python train.py --norm="layernorm" --rope_base=1190.0 --lr=0.00139
MLP neurons of a small language model. Each row is named by its layer, matrix (up: input weights; down: output weights) and neuron, and shows model dimensions 0-191. Each number is 128 + 32 x the weight over its row's rms, rounded and kept within 0 to 255. Numbers have three digits each.
After each neuron's rows, "fires after" lists the tokens most often just before its 100 highest values on Wikipedia text that the model never trained on; "fires on" lists the tokens most often at its 100 highest values on Wikipedia text that the model never trained on.

L2.up136:133068119102130139138146142179134100099129120065185092115129118147155090164126084148153139146062156118141120186155111193076167144109105139128151104172144129155129125126097161118130161158150115125154132057172105134163091123162095184086128165116142104182110077096130188107151069088105099110162175091135158133138151138089156119123125129137037139142150189091111150135097203076125107120193095112149149101130082078160168197119110128097139138149149137153110097130107078154159106120172144146197071162132089139098116069067107143148131116130138086085165104123037127172147096144118165131
L2.down136:157075109094113132042103097125097113089069175076085156153107140131098106114098118104139105074183126133115183127107133188150102126164104108101130139097131125133129115183124155075102118169117150063089125152130118135095201107147145196123110093147099158172115104110128135059100189126149113127112141136134106159106094194141170126153099134091131092157137133174131089134108160167180126092106154145116102072068130152139136087143110121138073144108034160158140181133186217086145104138142100167121190130155142155104124126147106157137112120129121104116213152119073138205107131123117167120
fires after: " (", "-", " \"", "/", " W", "\n"
fires on: "s", "t", "r", "\"", "l", "p"

L3.up573:099056078104109105149179110091129062124121163130165117128149141131116096097156176176097198163124143143136107130139144104154122102140075070118140156154090105144120134159109175165111152153114187156169136078183152065114109109183101068159165093133150093106118163142097152151134116170071134097158115112185143111119160118202127133167095132125092102157164127127100114188158116104183076176175047122128111135086134103128168093076127106121104134144143179117116141129151181083121115113163152072110158116165064107123114149175142137182086139141092093057133114169103082171113094156148114167
L3.down573:091154106172161138133150124106155101127111153123071135134138132146139096137117130138187102152142093107137137100153087104118108133115077071119060152177139136126108152189156110084161144150124092092123136123044160153106099147108182119070146070137110180177137077151084131036141114134121178167109137165073125139108133147123150078100119093183183098174207186104090111181054083146120160076116151124110135183071116114155147142134116102164134153179119105116178089130064145130184183147160173171146141137090135112107121132133081127136137105152077100133212159132137136099157128119125118123
fires after: "-", " S", " r", "G", "S", " Al"
fires on: "u", "a", "l", "cl", "v", "urn"

L6.up355:214125152119117154138151127149131130072153142092100109151082071105132070112157120162135113127129219074110079171128112119162123169061144157173185144125141122120086103129133093140125106071073183115086120111222104121118096120136175078104133141111138112121132139103136097176126156157084112198147160154138106111120138106131154164142118108172068061106126108236159145152093132124183103154095179094139135186160130134136113138085099115108136094154089091096097167104127129125107071141139128093101179115094178152126101161082174093098094145176142120153075148141121104148074148133121138121
L6.down355:142089195153092160133148080114131145074177126148163111140077127118116094095117139115134138168110076115106116182146146165165162161123152122166137161076122146116105131072208068131090096096092208106115156170131072124128102115133168161152108151174171091157152120098091163166083120193152112131128122145144120125162147166135129159103104127106120020145159104108138121078040120151177124116127127138058185093109210107123147104151122102120135109095102161160094090161127149109165135173108148163129073147113156159089112162143152070103092141151137133113122095105122168128136206131110084102
fires after: "v", " En", " ar", "|---|---|---|---|---|---|", "|---|---|---|---|", " v"
fires on: "ro", "\n", "ter", "ran", "ol"

L4.up108:143125117121143165081138123089119173151113096117117170095093134151095129161093124131140144184111121131196077119092149165188131108113090127133156149110106128112130136139129140131145131145106105099112196162130103086139148100164153115160195126134137100134154095132130125056134219119096173211110128155104122108143147087103104182153066122101108146151107113112157134214138099126168125133153141100114140090172082163127036109124098095196126126141139115139201088108129124112120043094138095075154118116107150113156103066102144132145136166084126196096128184233089138080112116097137105106
L4.down108:150147125163178088085134130094191132120145132112087139138136158115125114103137121171159172100123114096154129161183125127101065133133124045121117105113214138140131056088094132167174148134143163153152123048152186186133105183108091146073155154130177145093112115108164047115140099150185058168147126090120125122118206156111161124153105132130135146088117142131134140163085155112113082128143116074095166199099113068100191150130098120085078147119119142134126097142065136108111129121106157152162125138123112132113125142086135091150163111162084099150145119067092175088078173115177132166
fires after: "\n", " sc", " re", " Suc", " new", " A"
fires on: "\n", "ly", " from", "-", "ul", "if"

L4.up369:140151142178086178139078107087119154159160129106086126187080125134139102174106099113113101194122138089152105130121138136069131122152130086099095157069137127058182140097114107168208142140104131099201063134159084097123145134111170152150068143085138137148125145088115115121141170130093120161195154172120114143101121148164125159165164124156122095145184092142093122196109191122079123103143103115139165102198114086139109119111064103106152118138171122131135176077082163097123092135092162128133065141154128189151104095163152126142144155127066153130089195141077084131090134100091094124
L4.down369:179039092108190156144202135240159099069162101150150135120170113136147134114121093159157094102138107121126103141126115125135098166120112136118132109121132105094129119121180163146083142119172118125106102108103146128120099074136157158082150121135168107119086114122092133063156090141134147151080125179152125147177158095079175098129111130108156111167041138175161115061155081175148119144077167123069133144147172169097158145172194145129155132051068149084085073150144084146149103155138128130120147123075095085097111143112157116184125086106154178098145123128092144099114121159148141124
fires after: " |", " high"
fires on: "\n", "-"

L2.up48:139130095118146203105167117172072136047132106119058138136120137127122021127125165090101132128151186108138141133137149100125102094117099159164126143143140156118091139134122155156201103126116140141113141123099125154099163060091045138084070123122108121127162148137166138152165108093116141110139151209105156123102128180137122141106137121119146087116076184133105132162200148093161075100176112093143156158090104060117147197132134142120132162177185106122131170137109161167096086112104066175126100121124147124124063090090156083134087134158091132091128103098165170064166146140146093139
L2.down48:113121084084113134160110133132134151111117147092156144165142090116181059160127161180156138117176096166086164157156161102145096104151189143106158122171121122088048134136174181064151127097114129127105162117069110127103129062104095095140129117159158141098121163166154138170149185123163133186163168092111145094098089139152089097079145130159134158181112164202076069174119110104151071147115102144142139148108063114139075185101146151089111085122155099187167195181111098162115097093140084167160110135107134078103134120120103168153093123160138106069173101112123151125118115085095134126
fires after: " s", "s", "S", " trans", " l", " k"
fires on: "y", "l", "il", "ec", "us", " ann"

L8.up264:125134107101134095112110099115170160179084124118162088112182088082089133097120178102084132113127078110180133111158151165067103114124166157145159155110182111124151151081074104158145141097097087157177134193038072138117126128188107084092066191170136104110129147146090127148089119113102134117082107125159122091104152138166162089144123201123128158113135151168142207107116101115074135128102122140107123137144089138073058168151117145081149136135140125099129102111146149166142105128142109221136150133136100155175138152111138091151130092084137160089096207145143107147158146118222145109
L8.down264:091111189074184139024121157141136161092135125156108144166101110190138085167165133116160152164177127080146132124070165119144114128108127136112172089130129150178056122103154156142100148113134158084159104084132168087118108114097157102123092237185074173138130064095168117159117055184113137122166150149112135058140134130159106134114145085138088131112120131115127083145110121139155112118111146080160131093183147110118099094123100124122128128144146111139157127101133176134109143192104176130145141140127137124110145133158184092073132144122188116118124101109117184148107128139007089117
fires after: " in", ",", " by", " from", " to"
fires on: " the", " which", " and", " –", " since", " who"

L2.up758:151115115150103144105109110054139129129138187059140143151096121186151130156117150050109145154166151125154122110121140147187101141097133123105119144113161125134102120108160171190109129120188091123129108136142100094167146158191096152130169154123096128140085154128144143175117056088130058122153132172114077153125119179125143122179153119178086120111148124142069178176093152112107119204098134130152118086129158092128173088075161104151140159170252138108108095086179105137061160105135096128162151104151154159159144104114114124186172100110148094090148093143116105075137107056113152118
L2.down758:146123088132088148074105112167113129063154190141118128133110172082134156132134101176077118096045123147166148071116149136180162178153143084115100141192080133124111104129121106111096185120140127136076155123073143111139141109169127087144062114120144159054117113146123148143183173107172139143097067155107046147124093071140078101147153127105098106149156124135157147098122071175155153085095131156181084089114118140147185082184113165121097082168153135181105149134119087144083143082123141130163143196167151153185117079129141142187146129144095116122158126139138108152136186114121088147
fires after: "-", "ap", " ", " b", "ac", " ("
fires on: "ver", "t", "c", "m", "p", "ter"

L2.up374:163112202089064128126127116162074110103083128138100145164152117142176070112103173118165081117120162121116118136117125066187154132151111119136115132158168128151064095198075149106175112170131187172130076131049080110136150103121123099132128097127121053113128118169088110097129134086183165141148116136110125118114136113103137152181159139128171125090154112129165157107151118155142140089165125140082144076163171162132104045169147164142153155156103090065129135117168140110150189076115150127118193192141085119125153107106165093126096121075077166106079140104149160174122168138163175111
L2.down374:041136138129148133195142163121104113141128158116117143092182154133100130103108087108171139105144112207112171127161122139136131128172156104103121118106151098129057105128165095080090126097074053135134177205140147075098101151106155090170118168095117158146124090125100114105135122168160192112116144138167118139091096139126093082060130126124093089205141105126133105152121136128112145131173144178114083141148139135181135177048100121135109117163134166076134019195061115114167127144141080123111099149155140115126141155147167156130176147134184092105145183132181106115110161121092126140
fires after: "n", "ym", " p", "leg", "ph"
fires on: "ast", "n", "ect", "at", "it"

L8.up211:106142163167141131140177116199173083084154134139169188152122154107145140148112109130156126156134120101126112120112097192158148105164165097094122181099134116079089093107172115161127172105082161128132130117100113146113149128082122069145117112106121168152078085125123167148133129191180174148131073168150129137055130116139138007143131054145111074168136135147160127156094128158162128171098135101175151137120124085109192113106106147093124148093130139205116134186113097126161167144090127099089104156076129126123142143168111104088096102109107153116055132123106133117168160204135103046
L8.down211:127198159112149168087130136107185157172133156170143192108075175142133079123148095131171147129150185153129104178109178129118067100167127127220107146079162120206118113152149077102136126139147161144168116143164166145174133169077079138133087116140138118125121106122133095112071165162103242133093090140128156107154088100155154123081078144136185095107155103082160168101089121142106107151164124141097126087126129150141116085102095110149085039117142111094119109090166100107094079159145114169102145088101095142129103158165117103098134179115153145103094121104154089083102149106140111148
fires after: " |", "|---|---|---|---|---|---|", "|---|---|---|", "|---|", " s"
fires on: "\n"

L8.up481:157136127112109113147197185142123097147167175170177142117108131116170090103120094125185068150112090125152069125103165114162099143148119153150114070150116150149104131144185109179135156115077127145168099129131075112186141160088097147141099131172104162110168084122071153118160137100143142127168156206113118132156095129081168145119101105178114152089109066148112090070103193114095114110130168062157078059168125179093149137130158139150138172149152070160136122140080105136109095156118102074115096092121153145163159100124113126187184125135141122094126143116111171072113086047071113107
L8.down481:111145149140126114042140120119177085119163102148153177077123103099145140162112107093121102145148083054160145129134127157201180087120154096072168157113126150135143110120197104098048129132099183100106202142064132134108086129112127153108140113131146140147147150096083140123181110163139144131145095166094104113096130183145200119131169175111114138106112155145110123152119140133148102075144138104106058182130085122164131134166101145126187101065086158125122157101150158107160112102126170116079154194127112145088136109074073099175158092139110115128171110205053140137168094137112166093
fires after: " |", " C", " its"
fires on: "\n", "/"

L2.up644:149113134134117190106133151139137139116166108110127077115138179135169121181161095153124204104097104128129152151159139181095127121156075123118110176087149120108134085058094110050153092115136152116102102128117111160103158115111130149169105158139134146063122084167068079126128110203119126107049117098203131055123038136134116063175155177120075126109079112114092169104109176142156165108126133153118204149057130192075147101134155158159132134113146086146153147098136158095142154091142082132151076145118160126123107130115131116175142120164207109113162077151119116130134115148117124152
L2.down644:177155170094146109055116155114159077114117101111091115148148082115115154133132130108118120098143114174114084121097166116176122048119039119098101120142122104149151160091203105113091166148116114145142145150077154132120116161140129066112129242175144102111133059085176108167139183118141170118120107119147174106129110071095146182142147110139178156075098128102096116124128111175152092158112131088122140142138069112121144152155110109131162086144110130075153142125115207074132115143147171145136164135145115173115174200150134086068160101134168143087146132124139094137127159129141198060
fires after: "\n", ","
fires on: "The", " the", "="

L8.up548:147082135108158078115148136111149119131183089170118101145111107107154068126073108104160106189150146143106133100111115171168151040102118132104134126129210105121162137078129159135181137115111086092134075174136169151123190150150115085118116152070102149140099161111124179178124182071167131121141171125128121170172097096170162087147089094163133071193152082141138129132138092122163130107110138163201109162170116074127140124117130074110105111133113194155133090084097161136153138150120159024113137132131114094097133176132120169148145172077129103093130106151144089056169129137118086150
L8.down548:127137104111074140167153120114131139152160145108085081164118131132105230177141143086102112136067103166218119123127092078120134152149124116166114130102116126148088073114117129096128131116144134152130115127188079164161148141119133122142120115140118136137137111058110089188122140153156098173128033157139074133178175138102048124117162103096163146091148118134167158112069152122116112166117145127120123133108167199080129127161109095079144097154111161119093137087162116152074044120178035168150115180132175155127086102173121116132173149155181128198145125157131118153140116100129108160
fires after: " |", "stit", "u", " rele"
fires on: "\n", "ut", "/", "g"

L2.up128:146147137122163169148147140107116120029102079144113101099130146125138109123182114129096157131178139105123130102097163114156129144099176112137216146206071110115141130106134128105098125081116170083097118139190089083159102214129140108100134116147177131103145095114127171102122085148117112152141063146149147101070155119115125125155123160128132133156125091071095182118141135103131069132136072171158181111144115149070126108096149114091173086160183175149095141062133142117094160117149194088132105127086146097191159085145103140090144198117153094150149106091151077095055110147148172105
L2.down128:109063164147128139118087125128104135138132061112119158127131100161090167195163170160170059092110117122138142107128119090134119165133131140095075175165163068144091171169196154138176077193139123137121160137111109143079113159179165156116172150133086106150147164165120096138206154066146111099144124100173123142077168074095050141126201119129112210113108138057109138107118151120135159137170147122120105115131134114091134155085105132127172113124139136152191129078108143104183103056140131114133136160129137117116139087063174115122124082143077120161123163135138109083129097070103171133
fires after: "-", " r", " R", " under", " L"
fires on: "st", "y", "ie", "a"